Part of a small language model's weights.
Size: 4 heads of 64 (1 for keys and values), MLP 1024 GELU, 8.06M parameters.
Architecture: learned positions, attention and MLP in parallel.
MLP neurons of a small language model. Each row is named by its layer, matrix (up: input weights) and neuron, and shows model dimensions 64-255. Each number is 128 + 24 x the weight over its row's rms, rounded and kept within 0 to 255. Numbers have three digits each.
After each neuron's rows, "fires on" lists the tokens most often at its 100 highest values on Wikipedia text that the model never trained on. A number after a token or word is its count.

L3.up69:117150103110148152116118122105125119141144120149121128126182125107120176160155145124113164160113107119127121149106130146148112085127171090121107134129110090135120125080112162113128158137124118133144157096113150105155145105138099185147173107134148148178156115073169111090150146152165160152114124126125141117100108134124130126100095135147107133113128111159106129134064123172120166133165148111138135112108134129116152172185098099129175109125131089116111116169122158120118128118129120109128115076136121120140117151150091120132179147117136140090122149125108126082113123105121124197
fires on: "-" 40, " were" 17, " " 16, " was" 13, "==" 5

L4.up1010:127155114117157123137112104147155179131112110083137146149109142143113143118128112107129087148146109130151136093165171086118171175107156063171145108121155143101140120119157110148108122127148144157106121116100095111113098139123162124163119136098161089136144144138132118076099108139120152097102107142098124156135122105123119114106135121137160126125125152134090154105131154138159159110119135090175133129127106118122172130105079123152120125131152125083102097167168132143166152113105145163135158179102066153153144120131136141104106110139130142131081158181134122095143136164143096157
fires on: "iss" 41, ":" 30, "-in" 8, " un" 4

L5.up507:149149158099109120105112147130105115124133137132126127118104113142111148093117132153107161157109144140129123085109143089083137085118139145170114073150134124141139137151126140138121120102112142170163135145135144124153118106126140114160112176160159137124120119147153089085095158098112167114134134137129140147131122117142146104135118131098139134119126116133125118132086127144129118087109148132114120118166139080138153170120135106086118140120145116095152159097085109111082142137169060181093174154131158178135148117126181111102084095102136152136098115122178138115135123140143180126
fires on: "-" 17, "2" 14, "1" 12, " code" 11, "0" 8, ":" 6

L4.up492:119117149157147105106102125147096111132141154115158135175146115094141137180125142150128100159118125127132130154150153061134185121141127161163113121092140119155148118127123099157107119186168128139141144113142137119120119165124142118112166165126133108075120129131139118136128160139140123118125121132101156118119120152117138129065086127112151134120133157143162123111113084112138120087143155146125151095123132147135117149142085129099108192093121121116144132117134146172104118100122115112187117143086117129136117103154108129081178082113138147097132109096118105146123091121154130120
fires on: " by" 31, " to" 24, "\n\n" 12, " |" 7, " for" 4, " –" 4

L4.up458:122126152124135183111163141138150140136097084136123116148136087072163114131123128083139174146120137118105122134140103144084118060129128142111133115117134123160085147170138106117121121118089094143162093105144104113071073129097129180132137105131118131126124130129096126141137124141155148108162091117130105076139140159104107104161108178151113131123134121142107106156162136108120116122104098141117158099122142117096148168185152130137100107114122132115144160137089140150187126132121108159123092145115135170112131088154157142122098173112152168145133139114111099137112142148102097141
fires on: " was" 27, " p" 20, " P" 8, " re" 6, " been" 6

L3.up483:152128148133128149138115113128154189138099147126131126131114128125082079152116186101079094113118114101128156095130129117101178125131126089134114100197103115132122138141110117100104134170150171131117099140149147142121154139140164160093101175132118164130096149137127131108094103082133130144142168125133106127141145087116157073094149143150117106093120120108110095152156159104109164125151150153148098105141123150167130134112172158118148119133117124113132079127122144074103177097119127108103158108123144165127090140137146141132115146088156104131118066128147134127098127124141137120
fires on: "\"" 20, ":" 18, " in" 7, " career" 6, " R" 5, " Team" 4

L3.up244:122152117097095109113123128118137131175166137133148113128120173119126122168142147074154086143109095144153114145146106177098113103108142150125119155162139165107112159098153174078131092169127120167137080138120128142120107130066133132161121150156154119099129136152169140144107133121136122144116111136099167156143136058089128154110122113142171098134093128126140178115155083117116068149141102141116142168132114136100132132124102156107170157116124137111124131162124133154175148122173116135111170097092169156122162140123117146128142130093115151125112112088116149148144089103121108123
fires on: " can" 30, "-" 24, " may" 16, " would" 9, ")\n" 5

L4.up805:104092126099089134167117119145140121136156105127135111142135137134107142148147125115153156126177115097107158128151182148156142125080102133180155120113123148120129144128090117125139099153134099139151131150139121098102127104101098155156117135144123141133142183138104092130124116146130163140135126182162083163133140143129158107138156169170156096096091084164123104101154116154086129160165112135121100128098120117136119135159111123132106143118102120089061123123154129120115129098130114134136118102114152143128136134171177136164114147113144125135157164106100100128066142137095091188
fires on: " is" 22, " to" 14, " was" 12, "\n\n" 8, " are" 6

L3.up907:127114149128115166142125131153151109162152142111143103098092172162120122124159074153135137129139085136157140139151121117112092145141135104129159105147147133154122154153136131189125170121082104112116132152123083141104124157107190130160098135141120150139131144118164076143138127153110162137106136105112071111152150087143184135143120118119129143137142140142078130122120170132130138138124133144098123172125167142123100119125130160108144127106083149082132098136112103110107163120123154150112170132131098139138121118161137159114109095129113103113108109126136141133153123149118163105
fires on: ":" 32, " in" 14, "li" 7, " career" 6, "ases" 5, "ctions" 5

L5.up894:107121125130117139106161132113092133161113087135112138135143073163151133142123132126107143126115112148102132132126128143113113081105134115071068130137144137160111104103104133128121127098090101160126120109151118102103126113087122130154104152157125126166142107102133134102141099171163103148158125126143121168114142123128119097145135129111088115115139103172096101120089167158117108156114129126128159120128168145157152170166161120097181155118105139138174138152122138113135132136139097141127120107124106122145159123128144149108159123117156150073118145149123124154127103127122101112
fires on: " was" 55, " Roman" 9, " UTC" 7, " were" 5, " been" 4

L5.up874:104128125136145143096142110120135129148139158106136086113145130095149172116087144064110128150141114119118124100128127128150156092099139153199106150124076130121079143145082133121135123161141146102139112101142159144182108090119087159115148121114150124113138133153132119152134189158130117131136114152144090136095154125082129095161123115141135135098117105095154138131128135108146110138117138180091119140092090117110125178114145165142101127151180111107130145159126146128119098127135125091100119133127112109134161148141120131119162085152120078136108198178137111142140142097123107134
fires on: "." 33, "S" 14, "R" 8, "Y" 7, "A" 6

L4.up762:093098148114158171128165108136148141141106136147136136104158098123182148168117144135160173122148115131100129188142091138129098135124123103132105128109101126137116115153094117145136152110082164166098092147139136121133109145128141149140152165096129118123147120133107199132135128164135119137123083123125115120120093144121153097087108062103086108125118116116129086148139168147115178124151099144180136118084130111114111076124135127102112135129144132120122152107123145100088171133130090158140116137091119138110146151150103126143121148120101157092126160101135119132126097147142129110
fires on: " was" 15, " were" 12, " by" 11, ":" 10, " did" 8, " after" 6

L4.up15:096119139133166146106149098148132102165136115148112105128078139137157103085119074128168088113122121134130091138161163134141167102134125163171144118120109143114114108133109104148138115172117132174122076134092149152104121092152127197147135144161187079103172140133106148157111095123136109114110124139122124157143128114120128156132103114136104108141133151158115108145113167160145129095101092086163117135157127099114156137127152147136146125148108092137120145169107103137158134139111127141165147140141149122123131110106182156105124105155093131124122150116158123149122144130110107120
fires on: "." 37, "|" 17, "1" 7, "9" 7, "4" 4

L5.up813:151149155136146112155140150159175134145140132111136132086108145107119112150104087106089156135113217077176168138130134103140132126135136141152131133133096104125108179148100116121143131102188135117156104125120128122142160118146138136141128162137111182111161141125131119120107097130109134104126106115102154139149166122045127157121147145143127073089107148146120111150132107137138146117101150151149128119075107143107142136117118129129160116101162119124118182095153098113116120132133073160155095134098165168118065124155139125118148142117147134105166131125174187143124133111098164123
fires on: " p" 18, " pre" 13, " o" 11, " ch" 9, " te" 7

L5.up724:077156130147177138132144120131131139157084116133149142132144121122171073124155103112132149137154123106148111129146145177134143143182095128135170106170127097126133122178147089147149099063127138133113125135158122121108131141131114122104128109155129159114131138130172171164130133116149131135088089148119095092105181160080128113171165104132128118122094114152141080106116151147120139112128126148183149114158105140174146145160132160135123109132126162094145109137129138127134147116115135153119179122104115127136121134173151112127074063101111092100163159138130099120103110133118127127
fires on: "1" 18, " of" 12, "2" 12, "6" 10

L4.up723:116127103136162138149131143149103103200154096147153161120110105145163141127129116120093161137103138118121142129138144119153166114134095152149173155101085114134127101124129128109103125101130097108136129109122096116110130093123093100152178154135085117093129132153088120150111178169138091155190148152122167103101142159134152117110134125125136094125105117123137116145111101080106134147146143128105146137123135146108133125109123143135122110124110111108114144148165116163117073134100136165111148123107147102096130107133095122188194119143116116122111117149118074135087109121116133097
fires on: " the" 15, "|" 14, " as" 9, " of" 7, "\n\n" 6, " I" 6

L4.up521:104140115130138124132148132123141130173101178114162080116119127086147114117117157097098138104125136114133134135127113107167130118100111125157117139120152125141156135098154089137136130128142129154170133132142100146114088178136137120113153142128135119132146132154141150182125103115167100111149128134156093127127140118131135081125102119143080127162127090117120129112159143089125122118067117102136133143148101159134135124163115128081155120155119142111124135135073058146137105128102142131101089111115104150133113113133149131115147157103120150128135164156137164117145182165110128132
fires on: "." 80, "ription" 4

L5.up275:121136091119161087164154122158128117119146173104126153128094135084162123120080118101142117142132173107124153144086126100117160115159113144161142122131107138093103168090163115124155124145125164076123131115109121106107134132130151105159129130093139131101100155131154121131127121126141151136104138117132110166148094099123153138117073098092162160119119118134126117124148172146146090077106097136145132152127090160117125134122163097120157121149138097135101185122180156153126166099084103138105118137097106132146167128125125103146157111142135078166097154127136165195102125097128096082
fires on: ":" 40, "+" 5, " rep" 5, ")" 5, " which" 5, " with" 4

L4.up180:118150106096115121154157147138096083135131174073138109137126094156120170103105141136150107094124134138176062117139075145122111169100121095106095134145108092138098103081156099123138126141133113113146122088112079116135128115105091164145116131115111132122138150130124114111130172130118101110157120160141127098177163148136109079112143128126149147142109164122122169122146126139129096102126096143103128098131140137097121123171172080149139142106149114090152115147124116126159107089135159142180105113143132131124110103127103107135132143109114140150167138139160119123091172163134092124
fires on: "\n\n" 13, " Pol" 13, ")\n\n" 12, " l" 10, "." 10

L3.up1010:185135158132112123111141132145101159159112106116125088118113068156116160135151090147084112150144138129174138092150148139102168100169138134108157113147148140157122185155103132163111124122173119101128133081112117109113143116156118128124083134097116154092122125139154114107115131103135141167116144166151105133102122104162120146150165122152140145088090086153153167158111148160141145139155114202131147114142127081131142097125134137128101165107093086065139135104149111111120156155122092107106124147087183172131148134141150173122096154119114149117129069113124108139164103128102129129
fires on: ":" 27, " was" 10, " port" 6, " career" 5, "-" 5

L4.up999:126158101125133057189142089136133153134170163120100148121134157112103138144125168106144131148103099119144150104130138124175156108090132107101150142153127136122136098129157121090107137144101149104152129134141119095130106156194107105121071138101168084116112144130096155148143091151138139135122143112142102171142083148115105117145171147172131122087122099072146129144140102161138109075151145132157128135108141139097151138105140126094156104170139127124111164081102133143150147183143141129128112112100110125106105110142109116124141181107129131136109114132106134135142159115171147072
fires on: ")\n" 13, "." 9, " for" 8, "+" 8, ":" 7, " less" 6

L5.up474:087117129137141126128111128114136135127136149100132147170086141086118161087138102131153149143171147111170093118122116101073112122149149124156111153162106118149146120139155093129123098113160138124118148135153107130138143123148126135144101158190138137150174146141164147164141116142122127085077132127119148106126125136121133155089100144148157124139093134127107151157149149112144127110121129098139130132113119146150148095171136130130144110085153125122128121102114116104121174125123097131126165148127107118142134149137146120081117098124086122120153126193169093114165134159138150125
fires on: ":" 49, " " 7, "3" 6, "," 6, "2" 5, "4" 4

L4.up590:115150150129159135135125115138156060132156102147182106099140148142118142144141082168110123136131163100167151120142123153172147111106114156139152124111107114123136177180121136114142128123127141099117124140150075135118155116161131146078147155132136149130129120133159111085101100135135127102170154122104121187111117153109108131157090149136090109144122099152109151171073138166121137117123137138142141093142089101124169139122089098125116151121111152163116171174091126141123132096152130137127128140120163126137116123125149112130143107107127126110157131145153074134149133078067124141
fires on: " ch" 39, " m" 20, " p" 11, "." 9

L5.up840:131083153131132147102115123153073109142117104161129092069128115115120153086080107107162131122158096155118147148145119098143138173115097118127132153125146123111108111116163073125182171162098080099168121117142150121127116095143115144144111146128116147142141146113147189132120119133119118133105111151144071150134124107156141157127137180135156145115132135140118093096160119135144105122161164085110132146098107105083147142174110105153131128100108143160152125111157129118122136126122181139107117181153120110131131121149162105139124145134129121136079134109104123130136182113089123129
fires on: " is" 30, "==" 12, " was" 9, " week" 5

L3.up1014:121118129137133109125148162128156153124150100110141108129092079123141106110131120138192091135083127118127107113122101132101156110131142216129112120102168140148135155103108125148103108102120118109167109086087126127170119164087118108169132196154129115107136131132142110104148134111111118116125131116141189141147073072131145118094158124135150162150128151136094158095123141151157107116155131131143147127124142166142155118140119127108124174109091146109105144120151125092165126131143081067106137094094114141121120142138078139151144114144125134129110117149110079126128094129143132086
fires on: "-" 26, ")\n" 15, ")\n\n" 12, "E" 10, "D" 8, "\n\n" 6

L4.up420:144136162101109164147153150144172171127106165091117132139141129141150131121137070115154138133146109107175132087114133124145131132161136167156122135143109136169135149157158128148071126103102143095066158111144095109123112136101153096121114161111112119129101162109120119130159096148165180094093112101127122113143149120134142131093088093104141130179134141136096119129105168116176110094142157189150110147162063140136140153103107127141128124123112123124107126152140143112148131114095139111159162075097117128139149113141107108102132086096132122111111112172139109150145143135104150139
fires on: ":" 42, " |" 29, "):" 6

L4.up926:119128116127135093135140124135141104153171171129166101162148152154076148139120177142164126141134100122127129096145096098110186125097137145110134120102111117155127132136110131137128065108114143153099158108104138141111114142153108106090132100062108153113134127111125145172133159128095134139149087143146142095123158147123074105062150092116146115151112154111198165127128140135118097116139140161112112175150168150082110148116114155128118112089142116104151167121195160135108160115115133142100126139117158113140118181109108122126148106142141157114089089089106111149137105185099145126
fires on: " by" 38, " with" 30, " |" 14, " With" 5, "d" 4

L4.up661:098147109127146126108175125122067102131161157124122130095127131120095140147114155136123105098133149138138140115118137102129177137092144168150101133131115118142122105118117084145127128127136113141133083104120133142109073137143087142147145143109141105125117138141133119151125119142120120122135126131146113125140159148164108106159108089139115128128109150102146137164106142135108126117096142179106132122095148095065174162155166134111160135191079108084165117185129120114132125117074146141121103136146117121097109106166134108120126141133139167110146143095149125109107132148121100130
fires on: "." 87, ".\n\n" 6